MLP neurons of a small language model. Each row is named by its layer, matrix (up: input weights) and neuron, and shows model dimensions 352-415. Each number is 50 + 12 x the weight over its row's rms, rounded and kept within 0 to 99.
Before each neuron's rows, "fires on" lists the tokens most often at its 100 highest values on Wikipedia text that the model never trained on.

fires on: "2", " train", "ital", "ulate", "ine", "4"
L2.up124:39 31 50 41 39 47 59 50 26 36 56 55 41 42 50 46 54 63 49 20 49 38 67 61 46 43 58 41 65 76 50 56 59 47 42 41 42 55 33 54 48 46 34 43 53 39 66 54 55 44 50 77 43 30 42 69 54 30 47 42 51 40 39 56

fires on: "\n\n", "'", "4", ")\n\n", "2", ")"
L2.up942:49 46 47 58 50 58 55 49 44 37 53 65 34 33 57 43 69 48 34 33 36 40 59 56 48 33 45 46 56 41 72 64 56 52 64 49 32 56 59 78 46 58 55 45 68 43 52 37 67 49 46 59 69 43 16 71 50 50 58 54 50 60 65 57

fires on: ".", ";", " United"
L2.up523:41 39 77 60 32 51 44 76 63 37 60 35 52 33 52 46 41 45 56 37 38 52 43 61 22 39 62 60 53 52 61 42 46 64 64 43 27 51 49 47 48 64 28 59 66 50 58 64 50 48 50 61 75 48 42 66 76 49 40 57 33 59 66 35

fires on: "The", ":", " of", " The", "est", " about"
L2.up1205:44 46 40 30 35 47 55 63 27 35 51 72 43 42 41 59 65 54 50 28 21 68 38 66 49 58 42 56 53 46 54 83 49 44 51 73 53 82 51 46 66 62 61 63 50 52 32 45 57 61 53 68 57 73 30 45 42 37 66 65 37 62 61 50

fires on: ",", " G", "ur", " and"
L7.up554:70 34 57 44 64 49 55 59 61 59 58 64 64 66 39 57 43 60 50 57 45 42 82 61 62 48 39 58 58 41 48 36 36 50 45 46 35 72 41 57 24 54 51 63 43 37 57 75 49 42 58 66 45 44 40 41 35 50 51 37 62 44 46 71

fires on: ",", " of", " as", ":", " with"
L7.up753:37 35 57 66 69 64 56 53 62 59 73 64 45 50 57 70 43 58 36 46 59 47 27 50 43 56 17 38 44 35 44 31 78 71 50 43 46 45 64 68 59 59 57 61 52 41 40 60 72 36 53 61 32 90 63 31 50 61 54 56 65 41 54 45

fires on: " an", "1", "0", "2", " "
L7.up1682:31 38 36 35 48 56 48 51 88 70 57 39 39 46 20 49 27 53 48 59 42 50 60 50 62 44 66 61 52 50 45 61 53 60 63 61 53 50 46 39 55 67 60 52 58 43 55 63 65 26 34 73 59 47 42 52 52 52 68 57 44 42 71 32

fires on: " and", " &", "–", ":", "d", "ar"
L7.up1482:50 46 49 40 49 59 48 41 43 47 43 34 48 45 55 73 69 48 64 50 39 49 74 53 65 38 42 24 33 44 49 34 56 51 27 46 37 51 43 61 34 64 63 49 66 66 28 36 38 42 68 41 53 68 64 55 78 45 47 42 38 50 63 75

fires on: " |", " and", "ic", " be"
L7.up178:41 71 45 55 42 44 50 29 40 23 42 58 45 67 44 60 59 46 49 48 41 53 60 41 28 68 35 56 46 57 21 38 46 29 49 53 63 68 33 61 51 63 50 38 51 74 57 63 49 38 56 61 61 55 42 59 62 18 54 65 48 51 42 32

fires on: ":", " in", " a", " –", " |", ","
L7.up130:46 55 42 70 44 59 48 47 32 53 65 57 32 61 39 44 51 58 68 57 43 56 57 64 52 64 40 45 50 60 50 32 58 53 38 41 52 51 68 73 17 40 60 18 37 34 43 51 42 64 55 51 40 63 61 39 63 49 62 34 43 45 60 39

fires on: " of", " on", ";", " between", " to", " a"
L2.up1411:36 64 51 49 42 36 55 56 35 46 72 58 59 35 40 39 50 58 31 34 43 30 39 69 37 49 38 38 58 53 53 32 61 61 51 55 28 36 50 75 58 56 27 50 48 47 55 54 54 44 20 60 53 68 33 47 58 39 39 56 42 65 45 47

fires on: "y", " of", " Cy", "0", "5", " as"
L2.up1175:32 51 57 44 40 56 53 70 11 50 69 54 40 41 49 39 58 46 58 42 24 59 41 49 25 61 53 50 60 52 59 59 62 53 27 51 38 74 61 79 50 62 54 60 45 62 60 51 53 46 50 76 46 78 58 64 38 43 42 60 32 65 45 42

fires on: ";", "9", " to", ");", "8", "7"
L2.up651:56 59 42 48 44 46 58 50 43 44 44 62 56 39 19 56 63 57 70 62 39 35 62 68 43 57 47 43 37 38 44 46 31 36 52 40 57 64 63 54 36 55 37 71 34 59 31 35 29 57 46 40 45 44 38 37 62 60 51 65 38 55 37 55

fires on: " of", ")", "ats", "oot", " by"
L2.up226:67 23 24 45 49 48 75 54 47 29 44 82 51 43 37 64 49 54 60 64 47 40 46 61 46 55 58 52 48 48 68 73 67 53 34 40 62 59 45 59 73 53 53 64 64 56 61 43 50 37 49 57 63 56 63 56 59 38 44 54 47 57 59 40

fires on: "0", "s", "\n\n"
L2.up1263:50 39 59 47 51 57 54 62 47 52 47 47 42 28 31 72 51 52 42 33 18 48 36 53 37 73 55 61 49 66 49 49 32 64 62 49 37 62 63 55 36 46 66 69 63 41 18 52 31 58 61 64 51 55 51 66 48 40 41 52 46 66 69 55

fires on: " in", " on", "On", "6", " an", "13"
L7.up912:66 40 48 56 34 58 50 48 63 73 37 62 44 51 47 61 40 50 56 72 35 47 58 40 24 76 47 45 59 48 50 65 41 71 48 55 69 48 51 33 67 50 53 49 52 61 50 36 66 68 58 58 56 61 67 37 34 58 45 45 30 47 59 60

fires on: ".", ":", ").", "202", " \""
L7.up467:61 55 51 31 67 62 44 42 48 41 26 47 44 33 43 34 36 50 62 60 65 30 63 62 61 33 58 51 35 56 54 56 41 45 44 48 61 63 55 64 22 59 54 43 55 32 37 42 49 58 47 51 40 55 54 69 44 57 80 51 52 37 55 50

fires on: "1", " against", "2"
L2.up756:47 65 64 49 38 47 43 34 51 35 43 62 85 34 48 68 49 37 57 67 36 56 44 45 40 34 30 64 63 52 53 34 25 44 34 44 34 48 42 47 39 48 46 62 60 50 51 52 23 57 53 43 66 48 57 46 54 66 41 52 54 58 39 61

fires on: ",", " or", " and", " de", "B", " W"
L7.up1000:44 63 37 35 61 46 61 42 30 56 54 57 39 53 48 59 76 39 39 13 58 40 57 49 30 70 30 40 32 53 52 39 45 62 66 54 18 46 40 52 42 59 34 47 61 48 39 43 39 53 35 70 54 58 55 45 64 65 72 33 43 58 44 40

fires on: " and", ")", ",", ":"
L7.up1652:51 61 51 55 66 46 55 37 52 32 48 62 39 65 57 65 40 61 46 53 59 39 46 69 25 42 37 33 68 52 49 56 33 47 61 34 62 43 62 48 53 45 56 60 53 39 56 70 64 59 54 42 55 50 51 31 84 54 35 59 37 64 53 51

fires on: ".", "76", "I"
L2.up1162:50 53 52 45 31 37 52 66 63 49 33 53 55 22 51 33 59 37 49 58 22 26 33 58 55 56 43 53 49 57 57 45 38 51 51 59 50 55 76 43 18 58 42 82 75 68 46 45 46 61 50 67 57 48 49 52 59 56 32 53 39 42 62 54

fires on: "-", "==", " for", " signed", " goal"
L2.up225:72 41 26 45 49 47 42 61 52 27 48 57 47 40 27 68 43 58 46 29 38 44 19 53 40 40 49 40 62 63 64 59 52 45 39 36 50 22 39 71 55 65 56 58 33 38 57 47 50 50 61 48 59 61 29 35 44 61 63 41 39 66 52 65

fires on: " of", ",", ":", "a"
L2.up430:58 34 26 61 50 48 52 59 42 46 28 63 33 66 41 59 70 57 68 39 41 40 47 55 37 68 33 48 49 41 49 46 55 50 43 46 64 63 52 66 40 56 21 67 72 63 66 59 49 58 69 60 49 64 42 61 64 40 81 57 51 45 46 30

fires on: ",", ".", " commander"
L2.up1437:46 25 51 58 67 30 60 67 45 39 45 45 65 34 32 48 46 44 55 65 37 61 49 68 35 52 37 52 61 54 49 67 27 63 42 42 67 49 68 51 54 66 41 81 56 52 47 68 35 55 60 50 25 49 42 66 46 36 56 68 53 60 36 43

fires on: " to", "-", "%", " ", " artist", " Poland"
L2.up1565:37 51 36 49 32 58 37 55 57 50 43 53 83 45 31 56 56 59 60 57 26 45 42 53 60 75 76 53 63 44 65 59 24 37 37 60 42 83 36 72 17 46 44 34 41 42 24 58 47 44 59 29 33 50 48 66 57 69 47 71 38 41 45 50

fires on: ".", "-", ").", "===", " |", " =\n\n"
L2.up1382:56 34 48 42 39 46 61 57 58 34 52 61 85 29 45 57 52 39 45 56 41 48 31 52 42 48 70 53 80 48 61 57 38 49 63 38 47 53 50 69 38 44 57 50 69 44 47 37 21 27 38 62 49 63 50 54 57 68 36 34 25 82 52 60

fires on: " by", " of", " as", " and"
L2.up1593:48 49 32 41 64 48 67 50 57 35 62 64 69 57 40 40 44 50 42 61 64 32 53 63 55 48 46 43 43 38 52 38 44 47 72 40 45 61 44 66 70 70 32 54 67 46 45 48 53 38 27 53 62 59 33 49 56 47 66 74 56 70 73 39

fires on: " |", "4", "L", "3", " chem", "_"
L2.up85:32 63 69 25 50 51 31 71 53 66 45 59 53 37 61 36 53 44 47 16 38 40 38 65 31 54 41 43 70 74 53 53 56 35 59 43 44 23 53 58 61 65 49 44 46 48 78 69 57 62 52 58 64 48 53 65 63 58 46 38 45 44 53 48

fires on: " /", " ", "ed", " (", "ised"
L2.up1084:62 49 40 49 51 63 55 70 74 36 36 68 57 37 43 58 70 79 43 46 56 45 50 54 59 45 55 37 59 62 36 42 31 43 48 52 37 59 35 59 68 42 59 51 37 63 49 50 39 42 50 32 58 50 40 56 48 36 75 49 46 52 62 35

fires on: " both", " con", "2", "ue", " Bro"
L2.up244:57 34 45 51 37 71 70 44 48 46 42 48 67 50 49 35 56 53 63 74 51 39 55 55 37 34 30 42 56 48 56 40 36 48 58 28 19 44 46 69 43 52 43 46 56 53 47 56 43 76 50 41 67 52 56 39 36 59 44 41 29 58 44 36

fires on: ",", ".", "\n\n", " |\n\n", ".\"\n\n", "4"
L2.up529:51 53 32 37 74 64 59 46 47 42 55 67 67 38 30 55 53 61 46 57 47 44 26 68 46 50 35 66 52 54 54 56 49 42 63 40 52 77 46 59 58 74 55 54 59 19 64 44 35 52 62 44 68 54 37 50 59 32 61 58 45 80 65 72

fires on: ",", "I", ")", "in"
L2.up1049:40 40 28 58 44 45 50 39 45 40 26 67 42 25 34 40 77 69 48 35 40 68 51 58 43 62 57 48 60 45 40 45 41 40 32 60 59 70 40 56 52 54 40 56 62 41 27 45 51 57 63 41 52 66 32 51 58 57 68 68 37 49 40 41

fires on: ",", " |", "\n", " was", ";", " ("
L7.up1937:60 48 63 27 44 76 63 67 41 55 39 63 68 61 70 49 61 57 51 49 63 40 48 58 54 63 36 48 44 58 50 55 52 37 33 53 55 32 68 75 47 53 57 43 45 56 48 51 54 30 42 44 56 58 62 44 53 53 39 72 64 25 61 22

fires on: " to", "/", ":"
L7.up1948:51 47 49 63 46 62 46 56 56 53 34 50 50 44 49 47 75 74 50 60 36 44 55 57 65 43 46 52 65 63 48 84 58 59 41 40 44 44 51 52 58 41 46 37 48 61 37 63 58 59 51 53 41 64 43 47 71 35 51 54 32 45 46 52

fires on: " and", " or", " an", "ing", " of", " can"
L7.up196:49 66 28 56 62 59 63 60 55 54 48 74 49 56 48 51 52 46 47 27 44 65 55 45 43 41 32 34 51 53 35 44 41 39 70 62 46 25 25 75 19 65 45 59 50 56 47 30 62 50 54 40 35 75 47 51 47 67 49 64 60 55 44 27

fires on: "s", "'", "×", "G", " An", " watch"
L2.up1456:53 33 47 40 48 71 58 57 52 62 42 68 46 41 43 58 50 63 49 45 34 45 63 65 44 47 40 21 49 55 65 56 44 37 44 65 47 60 54 58 46 53 44 65 51 62 36 47 54 58 59 30 32 67 38 36 48 57 62 49 36 57 49 44

fires on: ")", "on", "in", "at", "et"
L2.up1217:54 24 10 49 59 47 45 55 48 24 40 42 52 32 47 69 48 49 58 62 54 45 48 73 46 45 72 37 45 48 63 59 54 29 47 33 68 65 49 50 55 51 35 61 67 50 28 55 56 42 65 59 67 57 30 59 45 38 73 58 58 49 42 60

fires on: ".", "uki", "vis", "ody", "ter"
L2.up610:64 39 22 66 48 41 55 39 48 41 60 54 58 59 42 49 62 51 31 48 48 42 67 52 38 34 61 44 40 34 54 46 43 35 66 44 49 75 47 62 47 38 28 51 68 43 22 42 56 45 30 53 49 49 47 63 65 55 54 50 49 54 71 63

fires on: ",", "-", "j", "et", "em", " and"
L7.up757:20 43 45 50 27 40 30 63 58 42 46 69 68 53 44 54 36 49 55 45 46 33 57 47 55 52 46 66 46 28 76 64 54 60 44 45 30 53 56 78 25 40 63 59 57 36 55 69 55 35 57 94 56 37 47 57 64 51 62 45 42 60 63 61

fires on: "ian", ".", " Russian", " Polish", " against"
L2.up1086:58 40 43 28 59 45 68 44 57 21 33 65 64 34 54 75 43 59 70 69 51 36 62 57 33 43 59 53 40 23 48 46 48 56 33 29 57 40 57 56 41 58 44 92 31 40 34 68 42 41 42 65 62 71 49 40 70 54 47 70 41 47 31 68

fires on: " in", "l", "f", " got", " f"
L7.up1410:30 38 45 49 44 55 42 72 47 58 72 63 76 56 53 51 64 44 48 54 31 64 59 52 51 40 65 41 64 54 73 49 53 62 37 43 47 36 25 56 67 45 57 53 50 68 46 75 42 33 52 22 47 48 40 43 61 54 42 45 35 56 69 59

fires on: "SA", " Division", "G", "V", " African", "I"
L2.up2005:38 64 50 31 38 57 42 62 52 75 50 37 48 54 43 74 75 45 68 54 27 30 49 77 34 71 43 33 39 30 65 48 40 48 56 48 35 52 74 48 44 72 57 73 50 78 41 75 39 47 60 55 44 44 43 48 44 42 33 59 41 34 36 54

fires on: " service", " footballer", " Division", "š", " Service", " train"
L2.up979:64 28 60 47 46 67 62 47 48 51 53 30 54 49 40 41 46 29 59 46 18 60 55 44 29 44 54 37 48 32 39 82 42 63 60 30 55 50 45 64 37 37 71 64 52 49 37 65 63 42 59 59 34 48 38 31 45 40 55 51 44 68 43 50

fires on: ".", " of", " to"
L2.up730:70 44 54 37 51 35 67 44 50 41 25 46 64 67 55 41 71 43 42 67 54 60 59 74 34 27 64 61 51 28 57 39 49 58 42 32 51 45 53 69 47 58 33 65 59 66 50 47 33 42 57 62 65 63 43 45 57 48 66 51 44 30 23 44

fires on: " ", "."
L7.up1586:46 47 29 22 39 50 58 45 64 43 48 52 41 22 45 50 56 28 41 59 45 59 53 69 58 56 45 34 52 51 47 34 44 53 65 51 67 40 39 55 42 48 53 51 58 31 53 49 66 35 50 45 64 71 42 54 23 61 47 52 38 27 41 49

fires on: "-", "\n", ",", " lock", "=="
L2.up1780:59 50 58 41 32 40 62 64 31 53 48 42 62 14 40 52 47 57 48 46 44 25 48 62 50 53 62 36 73 56 72 29 63 49 28 66 45 32 34 76 63 61 39 54 34 53 38 44 67 50 72 38 58 56 45 49 70 52 42 55 53 57 28 43

fires on: " to", " by", "ome", ".", " of"
L2.up533:47 68 45 40 59 47 42 56 42 68 57 58 47 22 64 53 42 36 38 72 62 28 49 55 38 46 57 64 41 46 68 54 30 61 65 47 41 33 42 56 80 47 53 36 60 45 55 60 42 52 41 58 63 71 58 67 44 42 58 55 58 50 63 64

fires on: "0", " /", " squad", " uses", "00"
L2.up16:46 41 52 62 38 76 43 56 38 73 58 45 53 30 50 51 50 42 35 14 39 56 44 57 46 65 38 27 53 27 60 40 31 37 55 54 33 61 57 51 46 70 54 62 59 48 47 39 40 40 58 68 48 60 26 37 66 69 39 40 58 72 39 50

fires on: "s", " of", "7", "9", "'s", "'"
L2.up1764:62 47 33 66 25 34 59 39 57 26 46 70 66 52 40 59 61 51 58 41 55 54 46 61 56 60 78 45 60 68 42 41 29 51 49 28 56 65 55 35 30 40 38 40 54 29 33 23 50 57 28 46 63 62 34 40 46 55 73 44 41 52 59 48

fires on: " ", " Stadium", " D", " and", " Rand", " Center"
L7.up1369:59 74 54 33 57 45 45 61 49 50 36 54 31 34 40 56 61 46 45 64 49 61 47 41 51 44 54 49 43 59 51 42 45 58 57 55 73 60 53 65 47 70 30 39 69 47 46 55 68 50 48 53 46 49 57 50 20 49 40 49 51 59 46 39

fires on: "ly", " and", "ab", " or", "ev", "w"
L7.up185:34 59 58 44 55 55 69 55 37 69 65 64 58 31 65 41 63 50 61 54 48 59 59 55 53 59 42 51 62 34 51 56 37 52 44 33 57 65 67 44 32 38 62 61 73 42 56 71 48 34 72 57 39 66 67 49 25 34 39 54 43 72 45 57

fires on: " and", " or", ",", " as", " but"
L7.up183:41 63 45 49 69 52 53 66 12 77 35 47 66 38 49 34 64 61 47 47 42 62 56 56 60 60 46 61 44 48 49 55 58 59 32 33 58 62 46 65 51 58 46 53 42 47 39 44 53 34 60 40 50 72 44 59 61 27 61 51 49 43 70 64

fires on: ",", " (", " ", " NM"
L7.up1511:56 33 31 65 64 36 64 50 64 37 52 63 76 47 41 28 46 42 47 54 54 47 37 56 56 57 46 46 49 58 45 66 34 72 41 67 36 49 66 63 44 39 62 51 41 65 48 40 39 52 32 54 48 61 46 35 53 59 50 43 41 54 55 29

fires on: "age", "1", "ina", "11", "by", "als"
L2.up291:62 41 51 61 33 46 58 42 49 34 59 57 63 46 53 37 56 55 47 57 45 55 48 66 34 65 30 46 47 65 59 38 33 63 65 71 59 48 42 48 50 81 70 64 43 40 29 46 42 52 50 43 57 53 57 56 51 56 18 63 50 48 69 35

fires on: ".", "4", "8", " an"
L7.up1103:52 40 64 69 58 68 80 64 53 52 58 34 65 52 57 47 45 41 59 58 36 38 52 34 28 34 48 52 43 60 55 44 36 73 57 50 59 63 61 56 48 37 40 49 46 29 32 54 48 57 44 66 64 47 36 48 36 72 55 67 61 62 44 37

fires on: ",", " and"
L7.up833:52 30 44 55 45 56 52 51 44 51 48 35 55 38 52 52 50 64 56 51 36 49 51 60 46 45 48 37 51 50 54 41 47 55 65 35 49 33 71 65 61 62 48 28 38 49 30 52 41 61 64 65 51 42 47 25 79 54 45 39 69 29 23 49

fires on: ".", "s"
L2.up1631:30 37 53 40 61 45 72 71 58 38 40 37 53 46 56 27 53 45 51 73 46 47 64 40 31 28 43 60 31 53 63 46 37 54 49 56 40 66 48 48 36 46 45 74 49 72 67 69 38 41 63 75 31 58 53 61 44 66 43 62 73 37 48 64

fires on: ",", ")", "ern"
L7.up76:50 35 39 41 44 41 43 22 48 30 73 73 60 59 32 46 43 61 43 64 33 63 76 64 55 36 64 38 28 57 43 71 26 42 44 47 57 61 45 35 64 43 50 84 45 29 39 61 46 52 41 55 60 45 38 60 34 57 48 62 46 37 38 69

fires on: ":", " to", "hip", ".", " –"
L7.up1665:54 52 60 36 62 59 30 36 57 51 53 41 35 66 45 42 46 52 42 63 59 51 59 60 43 59 47 43 37 61 61 50 45 36 46 39 38 53 27 56 61 53 42 59 40 20 56 47 56 33 63 71 30 60 58 68 46 64 53 54 55 40 67 49

fires on: ".", ".\n", "===\n", "-", "==\n", " ==\n"
L2.up28:61 55 42 49 52 49 59 51 64 52 32 43 68 45 54 59 60 55 35 39 47 42 44 67 34 39 55 68 55 58 75 44 39 78 40 35 35 45 34 60 63 65 64 57 59 68 69 51 12 47 47 51 77 59 50 51 81 47 60 44 42 62 49 67

fires on: ",", " (", "born", " and"
L7.up125:57 48 51 64 36 64 57 28 46 45 44 60 42 50 43 55 61 50 44 32 71 31 56 54 39 44 60 26 32 45 28 40 33 33 55 47 44 69 65 61 54 48 40 47 46 38 42 67 45 46 46 69 41 47 53 54 55 64 69 63 48 42 62 61

fires on: ",", " into", " of", ".,", " to", "."
L7.up436:42 50 46 58 52 57 64 40 50 38 55 73 63 46 61 41 56 56 42 56 50 56 45 64 40 53 50 64 65 51 29 33 52 38 43 51 32 75 59 66 51 55 50 49 47 41 46 55 65 31 59 75 49 72 41 54 45 37 56 72 41 36 35 47

fires on: ".", "2", "24", "1"
L2.up1264:70 52 49 55 41 40 54 52 81 43 56 39 44 52 30 49 52 27 31 66 67 64 30 58 55 48 55 64 49 40 63 42 52 59 34 42 18 29 57 65 70 50 39 67 47 46 48 73 54 35 52 43 50 58 30 60 41 57 73 56 70 63 76 54

fires on: ",", " season", " later", " career"
L7.up220:45 46 43 28 36 43 40 41 55 53 56 68 68 31 38 52 38 33 39 38 36 67 47 62 29 49 67 54 51 40 50 44 36 40 29 33 35 44 61 68 54 49 23 50 48 58 41 65 45 53 45 47 66 50 35 63 39 44 65 42 52 53 50 60

fires on: " of", " to", "le", " it", "ot", "op"
L2.up1027:64 54 27 44 54 53 57 64 66 42 29 58 52 53 53 53 57 46 67 47 41 59 58 44 32 54 62 43 61 48 32 34 46 55 70 31 78 46 42 43 53 63 45 78 60 47 26 53 33 67 25 29 61 40 38 41 45 39 38 68 30 39 38 66

fires on: "/", " /", "–", " •", "6"
L2.up1626:73 47 40 50 49 78 80 47 42 43 34 53 80 19 36 55 48 40 44 69 33 58 39 48 39 38 29 52 47 50 51 64 28 50 56 47 35 46 62 65 49 43 36 69 36 45 37 70 24 50 47 42 67 64 36 41 59 50 59 61 55 63 53 71

fires on: "-", "5", "3", ";", " "
L2.up1222:35 46 53 44 36 55 52 52 52 37 54 47 62 55 50 69 65 63 52 56 51 36 62 58 31 46 43 73 43 53 49 41 45 59 47 50 56 36 38 61 45 47 52 62 56 54 50 53 40 44 55 50 56 56 35 63 78 35 45 73 56 46 38 49

fires on: " of", ",", ":"
L2.up428:42 47 33 34 58 39 66 53 49 42 25 68 53 56 49 51 64 33 45 50 41 59 47 56 53 58 51 54 44 67 47 33 50 53 34 63 74 51 56 48 44 44 27 68 74 55 53 65 65 51 63 66 68 52 25 42 54 43 71 78 36 48 58 46

fires on: "1", "2", " Virginia"
L2.up1295:40 37 61 59 53 60 64 47 61 57 32 50 77 39 46 44 59 46 58 47 43 28 63 60 42 46 41 40 59 42 43 61 46 40 73 49 61 50 43 54 59 60 79 54 43 54 35 49 45 42 54 58 34 61 54 51 44 43 43 58 60 42 52 48

fires on: "–", " Stadium", " of", "off", "-", ","
L2.up829:52 74 47 42 46 42 65 34 39 46 31 66 48 29 51 42 51 61 65 32 47 46 45 62 25 60 54 41 54 58 27 38 30 35 32 54 63 37 51 40 59 65 48 76 72 45 48 41 52 42 52 45 66 53 47 45 62 45 53 67 60 31 26 44

fires on: ":", "ar", "in", "u", "ust"
L7.up909:51 43 43 65 27 52 64 52 44 59 52 61 56 52 33 46 62 51 42 43 39 57 65 52 53 60 40 34 38 54 49 49 58 49 56 42 34 54 76 43 43 40 41 43 47 44 58 54 68 41 61 67 31 44 48 35 32 48 52 61 68 51 42 45

fires on: "-", " of", " ("
L2.up1286:71 77 32 38 36 55 71 64 48 49 41 59 51 42 48 48 61 35 64 49 26 40 50 65 32 50 41 39 61 38 45 52 50 40 53 41 40 60 55 48 62 57 54 85 65 57 36 51 52 58 59 51 48 68 42 42 63 43 51 58 38 48 43 63

fires on: ";", " to", "\n\n", ")\n\n"
L2.up32:63 55 28 46 77 62 68 50 74 44 30 53 37 56 50 55 74 39 58 56 36 61 49 65 51 36 32 45 50 64 65 67 50 36 54 39 58 43 60 70 85 68 32 70 54 64 55 56 54 34 51 51 54 64 45 63 48 40 55 78 48 40 53 66

fires on: " |", "'", "en", "ie", "e", "er"
L2.up1470:62 67 36 20 58 33 58 63 56 41 27 57 39 50 42 55 56 64 57 30 42 45 57 69 22 65 56 25 67 45 61 53 54 30 68 38 44 62 27 58 70 64 31 38 61 34 47 62 49 68 62 63 58 49 35 39 35 58 57 55 23 32 67 59

fires on: " of", " to", "-", " at", " including", " on"
L2.up573:59 28 23 66 41 47 57 42 61 60 52 52 72 17 58 52 26 43 33 69 49 50 34 66 65 30 56 51 37 45 64 30 52 51 52 74 40 40 34 77 49 42 52 34 45 41 36 71 38 47 42 61 44 59 51 43 35 59 31 62 47 48 34 70

fires on: ",", ":", " (", " ;"
L7.up1901:38 36 38 65 43 42 37 45 54 62 74 65 52 42 24 41 55 55 49 54 27 34 53 61 47 42 62 51 41 58 63 51 76 73 54 53 51 54 50 45 48 35 41 56 47 43 41 50 59 45 39 61 60 68 52 55 45 57 44 43 40 49 28 40

fires on: "ich", "i", " Bu", "22", " conference"
L2.up155:52 39 39 75 25 61 57 55 40 40 35 53 51 35 59 42 52 55 19 52 63 54 48 49 46 60 44 48 59 51 52 35 62 50 59 39 28 45 54 52 61 52 48 62 68 49 33 44 60 55 30 56 37 60 27 63 35 19 65 60 68 33 40 62

fires on: ",", "il", " AT", " is", " was"
L2.up537:48 42 46 37 36 53 56 32 58 51 33 62 46 52 51 61 67 56 43 58 41 59 40 44 45 38 44 46 55 56 51 36 40 50 33 45 46 64 43 62 53 43 41 77 50 43 49 59 52 59 69 42 70 52 36 57 56 45 60 50 57 38 36 43

fires on: ",", " and", " by", " water", "\n", " from"
L7.up638:24 49 40 76 46 51 61 34 34 52 41 67 61 70 65 49 59 55 64 62 58 62 34 49 25 45 44 47 62 52 54 40 33 53 54 54 42 61 57 68 32 45 47 35 70 60 50 49 63 51 31 55 61 70 51 27 74 42 52 44 33 53 36 48

fires on: " of", " on", " ", " On", "On", "\n\n"
L2.up634:55 71 38 42 49 56 69 57 47 29 55 61 65 44 42 46 53 63 38 35 39 47 50 49 47 23 58 31 68 47 47 42 58 61 58 38 43 41 44 64 79 61 52 51 59 46 59 42 29 50 60 55 62 55 31 51 46 32 62 45 49 49 35 63